Weights of a small GPT-style language model, trained from scratch on English Wikipedia.
Size: 15 layers, width 384, 3 heads of 64, MLP 1536 tanh GELU, vocabulary 4096, 25.3M parameters.
Architecture: LayerNorm before each block, untied embeddings.
MLP neurons of a small language model. Each row is named by its layer, matrix (up: input weights; down: output weights) and neuron, and shows model dimensions 16-207. Each number is 500 + 25 x the weight over its row's rms, rounded and kept within 0 to 999. Numbers have three digits each.
Before each neuron's rows, "fires on" lists the tokens most often at its 100 highest values on Wikipedia text that the model never trained on.

fires on: "s", "ars", "ers", "ors", "es", "ters"
L8.up1334:522527512486514454470481496511531528501498485472505514508486553471500534526492520512494544454529499488532561550482520514471474539521493450485495475530521459498518440478526465465510520472520529511530452523520532508524519483503512532476468505511540546515504506536453481506483499477463412487490460515522502463512552530508502535508513516486550492519501495491516523505488502506501508481514495510519505502502503524477487512483504513517471508479460493522476487467476531551499509461553479518497472458515493534505503490510492528488485492510508546517511487526501506516518498474487495488
L8.down1334:517541475504500522533510484503515514473475479510492495515453464474533472472551468473544537529503531496558476532502504492529502492514518532520478431555457506473494489517538500502488491522506520510548475504535512474474487512478524480486444474471510479485469536516478547457551492516531496528521513509500508473468504494507508523536509482470533468494531480498504460480485447465506495513544520475488532486474542470494501529519491547514461493504486497534533471483500502527453479487498442536478556510482492500469498459456528508460496494481537447500468488505489518478506470486460503489

fires on: "s", "es", "ances", "ars"
L8.up1135:535520474487517500513487519473492538515529491466473485494483518469524542534518462496543503483499488524514569484499494506504493513504499470532507506529520455499498447526492516472502500475485506499514513495502455544543503475498498486494463413494505526512489526462495487515492529499497519546486508517497529426520550493484554517484540475481537479513468489535491492500509518542481522523452476491513529499526535508495521470491467506490521529510504476487480505487507478489507464533465514484470497499542509509481488507499472491465500504471520479482509496517462487491519536522498504529
L8.down1135:535500458547529479480477476510472489509480500543486493517466517459530500543510548504521467498481480548563464552521545477496536476540475512492459489513424506554492483509498526484457489512508509480508488513498495500484508510428500464511481502514481531465486525506468493494503525484541485480447460526479496506486517517523519504524475478500500532518496509476502498499507530470456477537544523501505529487524470493521510490439546519496502483492507466516502494488504522527452517480488442496464543535552498491456495475507476473497474497488516515494510522530532496509543513522521475491

fires on: ",", " |", "),", ";", " and"
L11.up623:460522490507475488511511527509480483481482489443474482511476518433511500468484487500511491503542458483494505495504531519522520502525509512488480476489529495493491517511498491491552488544535586524475550483492518494502466541494504473479523507483492519487480504532517520510478510532520465479491500486492482513506520528468471502489500506505556510444495541480550528494497516545557483502515511475511499458477495495539510490479489501559482488480500470524463483493528490551458511471514543525489530489481518478482503532511496498520487490472531524511503516580463508486532493495544529486
L11.down623:511512491515502466504522601471432504540521489494447437537478511475493508517506474507479469487492487488480504519498533523467505512524481551496497500514438485480520504541505523481511494474480496490497479506474545495503532471510472530470477519505398487441539502516489525492507541555514473499451512516518499491491506516475482541451510499512489541547460515473539479500505482481531469490478511494490523496508534498520514479494512518503578513489496452535461463513512477499531479480526553505502468520522494495495484494467513511511539462466494510524491512503510503475541487518476506519

fires on: " r", " h", " sw"
L8.up475:493442527501504481512473450483523508509529484490516519511516516501476517517523485460486478473488520486538505512497508471493507475483537497459472485494477498484517514522471466517493533461474523518506526442506501522465473457487550504480520485472519491497504516519511491448524481487522517499480514488507511478556564525467499506522538485507431516521496487526475478554458514467517454516526481529536498491492511416508518516470497498497498518531490497477536499515551521509511509517521497459481493469531503487457531547461512552513486541477498518531526503481485490469506537497490479509
L8.down475:543469505531514498507501483482525453528483507519481541507489511489522539506513547506453476490527498563543479545472481472517500485469473485493469519522515483527501468454523476491539493512492522472533468489536552510472563502498501490485501529477580507524490437476505520458474529469510525513484522505527488481505511505493535499470494498497493509527508514493520457563484524507469536493513532474517508499470494460531487491474512476499504509519426539505462504526503474516524515474482497520479528487485508467493488505514480477530490481470525487506494477496543488482518492506490533458

fires on: " cl", "cl", " Cl", "gr", "\n", "as"
L6.up301:505534532518515486511503478505493499463523531482489511477503495469462481494513523525539523545497465535505503507522523522516506467530459548494481460517523465499502477487518446527508475512502513479511478494528522478497511511507486492464498539477512497533527478491510514521549520495477518480491527545531507499471491545489487510476494521485518518499508464481511519488520476543469464524470483521498476506530485507502523492500482531472557516499494552507450556515520507517520543538502524530522482513524505490454472487528511489494526523515502522442483508515505519528536494480496505484
L6.down301:532522492528495481505490509513524493475482495455457516510502509490550501540544488516484511507476490503458501558500517466518514521523473457478494470511503518482431517486510471496481476504490495508520558488485498500481509513470495513482452514537555455465475534471524512531546534492477502509443507477513518523543493476463526503497487476468515507509495438513507509495515480520486520502472515452486517510492507492518494493559480514501517522500467559505501532471486498494436473554469508516558470506511519475469511525493520507471483458513501465528451478530545496470508510455521542503

fires on: " H", "h", "H", " into"
L11.up864:499498485564455506499534472530502470490525529475512512488514468536474455517518482525482520539521518449480508475520542533514465474511487477490490478523475487460482483502497479518541478467455487529489493511481512516457496543534501468487501528508534461509473511485525472511469508501499518443492491487498518489514489490519502548506491493497479498530491479442524524493492525502538524537506459453527508483463503502506519505517500519448492503465535513468561519536492500523472505529500472517494489458497521504504487496452513452511503507494477529523483504520516522504516466522549503528
L11.down864:482491504540496499486480468494450487504452497466552521500515507481484494531490491503502494522523556445488515525504532472544478498475529499487486519519483509512461489481501485499482470503529538483509476494501466496537506485542517469530503479484489502494490478469491482515528498520507525495509525525499446543551493482542523533510502495530479449522456565526542515522471531528464538532473530499480491503488503519483508505530496508500473488490512465503525457547478482507474451514431494505509498545474503539512503478508500471504484467565531516503503498515501550473450516455505462482

fires on: "===", "==", "====", "–"
L2.up924:482503519513509450510505531467464509533535500497501549506490520502470511515502423442440505514476528474500472524501504502485467513503523506530491496444490480503504512483476496533510452497482501490477523505522502495538490506482480546519522476519497481501504484496476579534530475522488492490504458488492503454492536498528507539510511488515523473516421517462501506504533483475518466482522504509441546453532514518496549473452508498488511495479526488509538470523526477496502464516489540479528483526466466506533489510417486540528526506534523483488542491522484495482535469524452525514
L2.down924:513497524485513473506502489495485473484485512473471502466510527484477519555468481493512511519505496501479513481520522525476495524509544522475494493496487539511493501506525510449536494524516462472533493480492538507495486472427480494501498519506524481477450499484491506490523509530496529480550477499515489515493515488536527496544502471497526464479499503474441499464525506505504481502483480514492494509492493517480494483437501491483561547500510514494507509523482550513532475453532500482501583544510499488501488485445508487466543514509545470491530500500480422546523503485473503498

fires on: "==", " |", "|", "==="
L2.up507:516457535485463463500516525503492504511524473511514431498509509521506479511504395521493479483528507480502479519568531470484459480502498526574499505454519491509504515469488473508486494510512505482483512525490497513508502489472477513503537514544502489513530496447510521472491509469506503510518507520510514498452562504465506498504492463496530485483551480494520528490469493526474518490494446492457517523511462496525484517497516514491503501489491486543520491470478505519542465453502528537489520507520479502526475525453486525532519501521501488537490514513535491501527499537495568559
L2.down507:480519518426503432462511488489475514496461475493509481485498487492489476470498481488445471509519505487492473489508505531560477503502515557523489503480494500496505489487477525488487504506491503480471480511499478509476468502492449525526549546531516477480501536487499487520525461519521531512518496528556499421504501480526506493498513450538488477449532487474489460478525538489492494499487442510505537533470474483490470519481518489525491492518491463516518516495508504554555468504517490504476497515490498469482471491501494522515520529499563524501518487509522493507499484510465485511

fires on: "H", " L", "l", " H", " b"
L11.up1176:522500506526498480520530489464537469515504505477521489482539448501496464517515516510535544532540509459464498473485476487498550455499543512517501481513524463513471454541499455516542475506441490515521482498492527561502457493502462490502510494501481488525486475496494488505435486521510504470457464522512476522489485515473475528509493500535492543523497470488536467538535520487517482520527504452507504467426526528494494476461476516472496554464499542495505504487484490524506522505479516479492471474536548509504505533491524514499494466509482523488510535457506528496443516492567478532
L11.down1176:502502496515503509491507454488516514499486491484510512482522488474484512491516477500495521473499508499520502543446500483531542532486539473482484474505456490522501476517479530517504489498521508511510486487471489505491463472537494472493520492524574497532512502490496481477487505487486498478487495510556498543521484490492533493520474494542531509530477504475553480510511515496499534487571482479514502542470520500501516548499523550486498519525473507486506501523491491541469475498460493542500448497474523528535516469485471488539479490505501479514459488500511493484496527499553498524

fires on: " On", " on", "On", " County", " appear", " along"
L2.up1449:488496507509463474513538485471545530472451453462500505502485503496514511550467547483498530493502488523539469509529479531481518500490546528532492500496519491508480497508515489522523468533512498486551551463531491530508500524510500519513488507488514471504532514485522472537531508533519504471509532485512480472502468498518480554497457516514459491509452519522497493524517514493516522488498469509471480481568500495456475501513520505463524454466502496517499499505463503506467468530551474501500478526519507472494464447504554501468505554511510499550476454511520538512494476479523442482
L2.down1449:485509493500513528522494508472501478508517482517497485512517498489494509524486461530516504511483524475486502486522462555462505495558531494483504521513494482465528531539498492482532559494527484507512521499483528502508490494515543513567504541531556480505476515474464492489497491503511499478454494515515504485539462496484472478484473526524527571478460477502495509500463491463505530482524481510463527504528507485483482502531505497505461503490508468492477475457467507468488491481508504489548476520446509533513490488488515482509498483464523490474480552544489510544500499489488549487

fires on: " h", " Ch", "Ch", " ch", " He", "wh"
L11.up283:499517482488540452463495497502526545522487531487490522467519464526506553441487531511524517487506532564512517465490534495517514464489484482492455522478522500551542471506494424484488485506471448488512504445481495499495462486516571503530484483507517516509485518504510473487523498494496517485503547497457501516490528507505493500451531523537541444500532536536492502501458533466497467517520468490514502493475482444531564508509502486507494497528551481502483485554481497515540493486487504472471462465484496517489472480498530474485471489464477490530510499478494546493462499524489499510
L11.down283:482471522496526501531481498458528477506487454490514531544525507521507515476517497539523502474515518557523505466554499474480525460448506539509462509503450473523501490542463466450509493519487469471513488487509497507514490491489556468554540476523519515518465491466487453467477542472492500507517517513445507495498564510540488503549529507504497512498504517512476461509480517496481494521524506491477504513504493437467513507532492484500533509453495477514499523471515486529503502529490514491448557496555563479486533506496491491490467478516484499430507469489503510463499507501488493498

fires on: " ", "6", "3", "7", "8", "2"
L8.up406:521460481469514510499495486489517506537548505536494537499537532505543527499470506545492511469483503480478522561492489492435485462476527514516491510418505482517486464504478499504502554469528455507462513498538511470507498541510475492462505532525502518476533511459549476450464541506465499516526509518434454502505470485526529529526524452485512481479523538504533511476492456523509487519527528515468486515536492447529521500481509500511480463523509495482539505519480483501475472500485540474504535471473470507482511521484496470501534529485445544476489463511533527468471458496477490501
L8.down406:489473511503508473522480459473477480462521481506478535451459519463494476563481441484508522457520538474469476528535497507503511440473484496476569494489507502510496474488482528515493493491513475499504486526496482448468521490502495494499510470485505513464520463487489520512486468504531501537494519498493501505480552500509511471502483524482510551522493483505478490494500466541525551531522501508478515516482511452492500500524521500509503505494553480508493443529480485474518473478476486476472507529500494463502515487573495502506547510491508560499524496496490501479508484486487513469

fires on: "On", " On", ":", "4", "7"
L2.up1167:491454495499454454525510511513480501529454520446539529495479523520510540555522495510503500515501496533492488419539485456502480480494550503539492536475514470493513525448515526513552491513509527473491476521458502481507494496496512510512523534540479524508557512466494539510508500553512491483468550489505481502510493498515506499471487507465408494492468480501469502571486521522553533471494465523479490508547488543508498430504475504518514458521496488474471531490492470500536490488523525514517520480486506527490508512528501492477451511473483481520510473494498540532537527514484484505
L2.down1167:506480553515476504527495504509480495493495469515523521486489483496477518525528508486520533513490480513469469508543469500473552527504524526494523478500447508474495528491521522501499484513518526483468495501506483483502445532500470495487476498537449475480542485445468492535528491518462492442477531571508515493480451465499465484501527514493494487481484515492506515507491537527500495511500483499432521534545527460522491498564480503502497518470513481461502521463527485494506510466514521509488474474517526485531477454539515503483478489437569482544482488511492504528515492517518564500

fires on: " and", " the", " that", ","
L11.up94:496491494516532481483517514539518496484473475484486523488516529471509480502528481527492526469524435514498504469500528464521527532516515512531496456521516525510484518527449481462470498532501516512490522466501505548499474519490487484492529491502479483479465496500542438488514506529483484503489506480517501496479485507381497524489493498522525546486508502534503495508524493562504472482497489495541474506528478523473519511451472458547481508508503483554462501485495500483487523489485519533489461511521540495476564447465541538514526539533475504486497527476487515515530487523471513506
L11.down94:530505489474483528501493582491508456525494517499498484507518508481516493533523553546530485515470513503500501494508526496526515498516475506545474535485450501536523489447496504494503497476500485546500505516458540490493555516485506526490475450545348500495491496463521533509504510510521489513520507486469524503464519506572504509494474517500519475490503507503514497520522478497453525529533451490456489517497535485525500489494512483481473493491484505501458429474531534523529473513536518499518540545481464516509487522481458505489528486526520510519509503485512505519455501476529515522

fires on: " ", "\n", "|", "ER"
L2.up706:546517473537528492504514509480482517561501468475478531451457523504511496494503511503481541499494530524514500457501468510480493485522464531533499545492478555496518501510477484506479482446544495489500491500475487526529481507496490499543500479502486483480508514460431469481514505461508503479485462514517461439476501496442506518529455452496492484505516505515485487519461495481493517522507514505513446482512510465533498485515514549500528456442502511491494486537497504502521490500466491522504492544488468547514512505482500481463460518524480527464497516489521488495508518491523534542
L2.down706:522447532534545498475487512556547519479504482522524547508489535531462494474511457488511519542457494484514527481522465486506483490502466472530493501528560510538555502451486541552498523531487475531522500484518512546497489508556494515507533483512572476473492502516496497513405495509494511499529455511491480500526489495504480514445534514486494481463501517560533526551492503491471509458481476520495518497519507502460502504468475464493474488487532525512469515473526478514505526509546498478505529483522512547446521552505496485519479528516467558516484489458501524554496501526480497528

fires on: " r", " R", " L", " pre", "resent", " of"
L11.up6:479532461468513529497504506521515504587505486506502521498502529480531510498451454497500518514499484474482491474523530501484487528525516457472507528493524477510551484500513516523522493506506518580482520556492503487523495461519506498500505515469494515527534482487489492547502506489483501502463477482512487483469562540499528520514451500513516491494475555507524512543523508464540497491552512472509494450504541477535458477557508476467490517473491532530508522514525450514528487464471518518477485483494492535509495475506455518465505507489527472493461532482527523516476492500533502512
L11.down6:550467511460541508471483529499524472497525498529510511502513477519524490509541480489507526497505479478495503538506507516504576499515474493486503493511498528522512487524488488480488496509482506456468537537444496546466466504455515507484504502562557525514497463512518525458479521470501499504479500497519494432526534466481511518510498493482509462489468490501479482494463487452518501509521496493527480499523454496486497457529441478524512488531473539541473500480508483503499514543519470490524468504456528472508511504508498513481515500507490541531490478464528505549504476528492468495

fires on: " &", ",", " Luc", " et", "×", "+"
L2.up665:467519535477516507475537488520535524530497524513473523495487498476494485492492446480495459494507519493470443542518510497508497492494487495495483499520475486485516496499450513501479504498522503504519514516480524543508503477491502483532507489494490510480501481461535485512491515515495530521533472492485473511500463508506534511528536531492464481491505524510513480470506494483536482504467514490471464476514512463505489514436529504452509544454505477460499513525486488468475472501562487465564522466556481486489514489501474479524466543528486485501530515520509505493530447524494464513
L2.down665:488491541517554508517505550522522510493484528526524496519487502537475477533475492501487444483495492514489518550495496523463511475481509497521468539554449512484503490493517505508492518498480478499519472476491516486491567513485517493526524463496464501466497515486520474528495470497459518514501484498457497527462517492479528485529473563471475484454529475509508491441499497510507455577460484488488528483515486498545530512503506566503454523516516478523500493551450500498504475532518487509524497494487504502495499498546498531494473556498477482508478488490458491490507499507514487507

fires on: " or", "or", "s", " Or", "ug", " years"
L11.up860:514530507439531559517485522452519571505506517487519502477507473480510542480482483473475463490474525493520520497506517507477465484474502501474473548488532483536485518466536497484458494495484502533503506533530527458477523520487465429604494454491480499507488507484479496496524459534509489456489506538534507534492462475524509500490525470486546524517456461542488483472505505534509517472523518497496503481500475529526489491517463509519471509518484514470537545465506536525519537556490490509485483498530508454521528514531504492522497513555511488492471512489458502492548532525466483480
L11.down860:476517543458462501495488524518498498513505529491531475481478502471538492465490514481488460497505504474519491484459512483494475457491523504494498492492493487540484510471495535547479514531552511527529519484514459557470495511514535516510458483496511570531451467470512481505485451521506519551520526532499515535528495497544458476477493546504488496485489524543523480514509458497543505498492483553475457500514480526488488484553493471501493472502516473462450499491512505486493510499455470517515505481504534521458494495522501503500526485543463494484484507536495500499495538524518442546

fires on: " cl", " ground", "cl", " Cl", " str", " gr"
L8.up1003:524544453539518506514471486471510528525506491487487502529484491504476442538494500509467470504447506484495522477519474504502503511520479528526484468531490505520517474507509528518513507490503491526486515490514492464491492493498507483481500485510487513511528508517499513521515541526460529471486515479528460509514489546487481525508511467499502501495461480483492539493536516496463434490470505479480469462486471542499519491528521545521549504481459507516507516484511492488482531530495500479527506528551455455469494491526602465470504499495498520494506498514516545484507508512544495473
L8.down1003:507492517532487523540496523476495471493521467492486513504500530502497493489519462476475513535501559488487489512539534463548485489453519507521516531519494476477486465514523520446486491524533441463511508504494516490492523520494503494511460496493506507550515528475524487490534490492456542485483524461466546514485491477462536485533521509462492546465489440470475509471502513514504475486461505485463467496530460510525516487541530474539581503509504518513483527471458518483471484506499502525482511512550487502523480486525556493471478459462470474448491473508479506490566474517518554467

fires on: " ", "2", "4", "1", "9"
L8.up1355:501488570473473492457468445523557541524535480501480494482503453481460483536496520494494474490524493519454536509478469499461497490498536518485485548483518501516481536534490500524495487482502496504464464532550518491505528520548474452485495510537476498492529491504543498492458479528504486523508497498470504515475477448520552487488499477495524515475525507530484499485525498490465509497500511503511501485549521459531514491516519529511497488502479480533486466473497487511520505460503506533536479515466509528488556534491517490520496502514525517480497478505540485493475503509484532503
L8.down1355:491502494467486496461495545473490494508489516502514513508500462495462447529479509502537553521486511541513512490493532504501506507521496494579451459505481495466509488507451528519489493503514481565507508492484476470456527501508526502523477462488468499481480464474507470530436493518472494476525513494514521549529467463492532494499508524484513516499488524501543493497500512522498428529484525474519535514471532450515497487516483473501484541510485484502526523470577505531520490476523501504453531513490469549543508478461526505477454539475502503475520504489451525477522479464522473513

fires on: "–", " inter", "===", "he", " "
L8.up1225:474495509488512535504540487520515494507546505491501512482484491473495456481484492496484475538502461503501443499507505528514475499510506483539502546464497506501472479486491537504549500519494483482519483535520533503486519476503484537517499489520491482507524474502511508515489523483506494501496475481488473534511539517540550510500530477527468498489501518449534471476483510532499492517413506517517540508548520472531497504492510526480490502477499524495484457516496457435496448481522518483462486517485426527490482499442497477538536493524516523509509537492480505533513492512525487504
L8.down1225:491483512443515492554520525497502509482503510485528509539489517472522499469484497516516518498440504515447504520468478510450473530492487521513484503496501480440493496522453526482471516508513489494500467527509544504485521489491453519558473537503524489529476504561468516453485521509493470463498487505477492536515548486544522482512528518497461514512501482481531457455506502505527503508476518550513513499496448518502485519495494490494511554527517526472509486500492485497490461506515491517463484539537484473458501477482503489504468479530472483519506499510503466530472502491477493505

fires on: "s", "es", "ities", " games", " groups", " class"
L8.up1449:531516509525537496493502526490556492521482490502477516506488506495519510494521514492477558475500463484514521503537536546514441516467519484560532498535466484546498444469479467424512501528497499507512520492491455493517502516521472519519462493523499454513529514501457495492475478449497468528463477509525518458541481518513522518493481461536495530565481487501470501503496507554462476470516532512540506469478519509489485460496495494523514496483508480505450483478465495496536518498494510493498508438483528502468532482499490510477531523514499497490520483462482454480542507499488455492
L8.down1449:482515526536517518494527519493463498474494537524503487492495464482497516548478506483517506506495495523528460508462468475462508492465480513525497493497497489536495500508520502493473538499542547542520516520538518438530496501449553515491457484458476481481466520540515519446501495483501504472506462494518498512488476498494469490554500502450520479482492526479509464473555494448495484507501528453510502507512485473513508534518481493461410478506493501487546483510489496548488487472516461532480493489490514542493534504481495475502501468504495517485488458488496550479487457514490527546

fires on: "\n", " #", " he", " Wood", " Win", " Luc"
L2.up717:480534488531534501480488456508497502543473502517460492528487503499476511522530537461464528492490484518504480501523469499523501465507488460496538480519512527491485488562498490505486483476475486514507514453521490519514532486512475474483495481460522486460488511494511479506488511499474517491509509520520497477487505490540544507523499517546484512459499472505508467499517493498478466484457510509524508468528516487475494497502452509494506478485459519484485490519500487480479566514498484486484503532526483487534513489485470518515461521530461501453477446489538537520499503504503525508
L2.down717:499461500467507490440477502532498496506498480493457473493551516491491558515503523478534490472553518515508500487518470517489523524513503480545508496531515481521512505538461521509481491499500477539515467527517518485519490516478510465496477506483513516479515516499511459536435479484508507478487472533439515472474493491500518520496534486509484536483495528502455478468522493529510462528514526512506478507523476435469480469451504473475526490524494505524506459517526538469526479473485516474534517437532493515476508508447479452511491505515510486454483485500502555541497513499497502494

fires on: " ", "1", "2"
L11.up1224:493439545524453513494499465496473496520506482518528502486546486521507463525506510446482502508521502532470569518476503502506485510474520536490505538478504538518455496483490477494496463504488453506433468522499544492485489485515516510506550497501542505506523507530491485439452537470493517482490500492527511493530553496485541495494486521458451508509500492496483489468503482488494541496477479521509517513528512524472490501507555552533487499520510487504475505489532434539495454497463564476501481506509497549486500530513512508505495528544433495517514491504509489485502474546514464516
L11.down1224:474521492494514513490516500539499473503519511480517502517507550503485472493521485507553505509488464498501494480505489499494473521503490519466505548512527501499513519537497492511518513556513490509459492460494500494487512501519495482541500541490542476490459478534475459506507506517502478528504512535507474469528433518464517515494501551512524518543579506472477508473517533469474449471485463530501447518493500481495461511555510534544555457500485536510499506505520494520498470466516482526509492498510496508505483509532465502503470491495527525536463512514490513480477522509519498509

fires on: " Star", " Gar", " Max", " invest", " Phil", " Cross"
L2.up659:509473523516516499524506505480498511527518454515488542491508484537501472542476461517514480479451540472473506455503496488453477513493531504485488476490478543543504515492510506463481529495547505499504462528536563520522479520508484525519525488472478479525490432503470510462532517467448508496499504456500521503533477580492461491470529472531481491514541530479448538466527505525522549522517521533480508522481496466509524484502497480510521484516501483515498486501555471470483512484486555481536494498474499514509497489503561464500504511537512548461477495482485507489473498568508512509
L2.down659:468525550500513539529532522521499513497503480502456560473472529504530462506496440530483525489514520482516466476533508569476493508466536517487458491523495473519490500566481475510504527467502527485519482463519503520552499481510499454522506542512535473505519497492515440473512457504473536486471532483528494465493509544566487506521483489500506468495494478472491502497550526497527528533527518535487529499453467463507498457528449527529544464503492468475485478472520493496528546496463491471525461539514512496478511488492522532503496514515473518470508515462504513509442448523540507507

fires on: "S", " ne", "al", "ate", "ass", "le"
L8.up1299:534480479497522488485549511493513538481516468468495496485469504524505513477521426502504497477523509527486481449547509553489506487483490528456504546471512514517503486482525484491534544506480471508528412469485501481510504509536487496500488529491553483475525495464437495522523541515456532514501508521483480489494504468481501457529522507489482526486485518502533526500494476528504475537504513504532508522464532505493479470476477526465474490489506490498462509511503508507524479499497515501498448467472507522492496498505474533521487453518495487500528460460504526476499517512505605521
L8.down1299:514491513549488508489479489539528537520465526527499457517515484472490517454512464517493525484509485517521502501527498481524496501497553487507513470510521520481494478492490523518530500488492495460471492558515463477512542534547511473546525502500519493550498511431506489494537484512468444506489488508503491536500480492502483514514501497532544478485474479504478515478518487497510521532477486530513525519516481538496554486519467504444538522472501518496504523484510529517563537487493532505517526458539488475486472474517480485509489529496500468506501474495480501501501499486513531538

fires on: "-", ",", "#", " &", "W"
L2.up451:490517498503470494460475472503566489501514523525531448521506522492499492489483454458511494506502460498485465502525541477476501516553507507515469515513496499478545499471513473533510452556465490491512539503508492488490468515545485513493456520507474500502486489477490483473479529476449525533498499539486479467480510583439490484524492506510542485517447499476480499474449496505498498508493516471479471462545498487488526491495525486473508540485505515498531492503492454499508511483545506483546566434504512503459527458488512503499481511519495498509487465500485503544514462535493553491
L2.down451:525449523482525462513510501515508454492502485477501503547495509535490460502515511489503482524525515531495500513501510528521464438476511514562495552531487493474553506529501530516550489514474484489531500502480539528518539487532493502483495437497513442465464459579498504506483495507522493462516516508476493512464487509509532514502503463517494461524490504513506541510459532503491501511485529506544503531513494501533511513509499472546473548517486482510505471545476502467478500475470500500492471512525498472476507523509488488492487467478498479460474523508477499464500485524465480518

fires on: ",", " |", ".", " and", ":"
L8.up1181:425469506501549470524537531478486478510461494501488517527481501514518478497490510516499514495465500499503482479523509507477487492468482500533525538503481507499475524528512458507493526540465527529538500473502546481508532493485452502507535496486486539497489520493514502512497526495512485512501514524518466530514471493501466549459501502472520508496532549512563517475499459476487482514482524537483456500506471489500490506523468500478509476512529492488535479518504542505450506516518442480523508504506493509491470514491483493465504514470499526492516515452499510525540461479536463474
L8.down1181:482496469493494518490474512504511522507517523528530519495467512524473492510508486478504535493481502505543449531535498526535523494536482532515550496569514503477488535520496526483520494539481525503479454527485479487510476493466498452543514493499541527554489485503481494503469486516458491500484518519511463525482501500468525509532536533482457508520499496509478454456528509513460524531485518478475534487516497453500537476436496525531506492536526496501491443476504499542488526493507463497524494524525517500474477479489461484505508513529542493491535500474475482499508481493499488470

fires on: " and", ",", " or", " to"
L8.up921:484493510516533461546534515500473551479488527542498514475509501525500478460495509534472561481493508472512541507493502516482476478490432496493514525487510502522458501517453485474482530506490522485488489488468467510499507528528502481501526543487516479497532502459537535454530491515504485475496529480499491497497518459545526509461524513473444520502536538514502485487474505551459498501538524530548498516511494498524500489511510526513487493526512488529532507529540507510515535482498505472493492470511489515470465513503497502498501527467508519466509491506471513497536462496496436442
L8.down921:517501494509484502524533491526525524499528545486476541524457546524458483495494487466478476485460508447471481553496461500448508519499499522468501514499516531509470498520493502479486499518460450502505502466491518537469512479497506540504503532521557510504501486476497509552477517540500488529485519515487481496488507533513495515481472452501524526479484477473441456507498521503533502463485484473512504495477496530484527459482475485512526563444513538479487509471506471502517481492502495504506501532510535498473529496497518497499534493516461490474524515422480464496475481489525489481

fires on: " June", ".", " (", " ann", " January"
L2.up1316:503521513514463436497509491509461491510483513487466479464500521520496504512502540512526510493520474498459505463496514480496524533472481484446495537540529463510514472520488497496559434515490540448531447494453537503505529498490479482499478473452532521511486537508488484502515503525520490430520511528509499495512481513523531506556480496467505509519444521550501507497434506463529525488497519523489516571491521479502486494499553483443479518500487500486494494508526545541506536509477451512509484474526505501499512476511475483500504468494528473492456474509506497513451512487507455449
L2.down1316:505496499481497483512463530465526494482477499492484516499434527542506461501516506456502486511536494472530471472547497523485482499474528503495524497464484514526463481532515505481541540509503522485489502514517480535470482516504472487483499543482517511483498484500522517469496545484541480521502518451547513514514540486489499467466506553535535489474468491474496503510485486486496514492507508540493457479514499508439480499517439507512497504507510506459525421513479493505521499491501505487486520475506439490485523499476485481520475531482498495477515475482497505465492515470476478462

fires on: " R", " r", "R", " sh", "lo", "sh"
L11.up417:478520507454476499481502505505551490527526439528492506485521479485490549483468491509497485473499535503536516454476479542514499490481502480500492476495537483504482505485512483515511574488436505543502487500467524498478470462524521510473524507517487504483520472502507540522481519498507499479501537488504502509477523524465512507519535567496505488514505500554503481489526491509467519497476518473523530442513526489499523474460496499505518520505477595505517550537514436516493513488527532479486470507536470545472492500524548450460516481480496522505502507469492468513501497491526459524
L11.down417:517489513541484461500497477541494452512495496501494489470508495506501546453471464513493499525485467518508537514443519513502498485483545479516490521511505487499486467536500488470540526484480518466516527500506565488466496510466484500448533516509551446540459458488537514468536488505486504514487534493539512453545488502521566484520532497474499454502478551527540548490540531428491520542488516442504497464476530513500487484472495507497514488547463514505489491507520498542479504508506482508543489511473472518462448473487494501528506466513512515537494501476494490508496440523454463534

fires on: "\n", "=="
L2.up992:518478488495493542481446506492471524540482489468480519517470489479509533528470494512496504500510488510512470462474467555504513509512497488488525538487499567556518517540487503481491488484504514514507510449519542580500505521514480523480486461518517500487490510533502484492501526472544498463483523514504453448479484489540508490498506462482496476482509478499506471473534473482487504511514483481555456496501460524464496497499514509512535516500499485476471508540509487526490516519512488492508489539550508536537527482458512498495451520523495491494501505514504515511505511493484471545
L2.down992:491504489523479538462478503510483510520481537475478465497559512517486496515499513482474472502448494515521505514481480511516539537493498516476490504493493463523489493544456485485478501500493477502470521503490516526501540481511481517492490497516485529501529548502498507460476506496489438483518523478478437547516495504495498466497514531488507495467471475463546493477516532527510487491518484503531481498528461490457498516511502463494499465536514509496490546486490513500509518523540475434522551458499552489487557492518490467540498478472505505498502481522481498543510523469480472493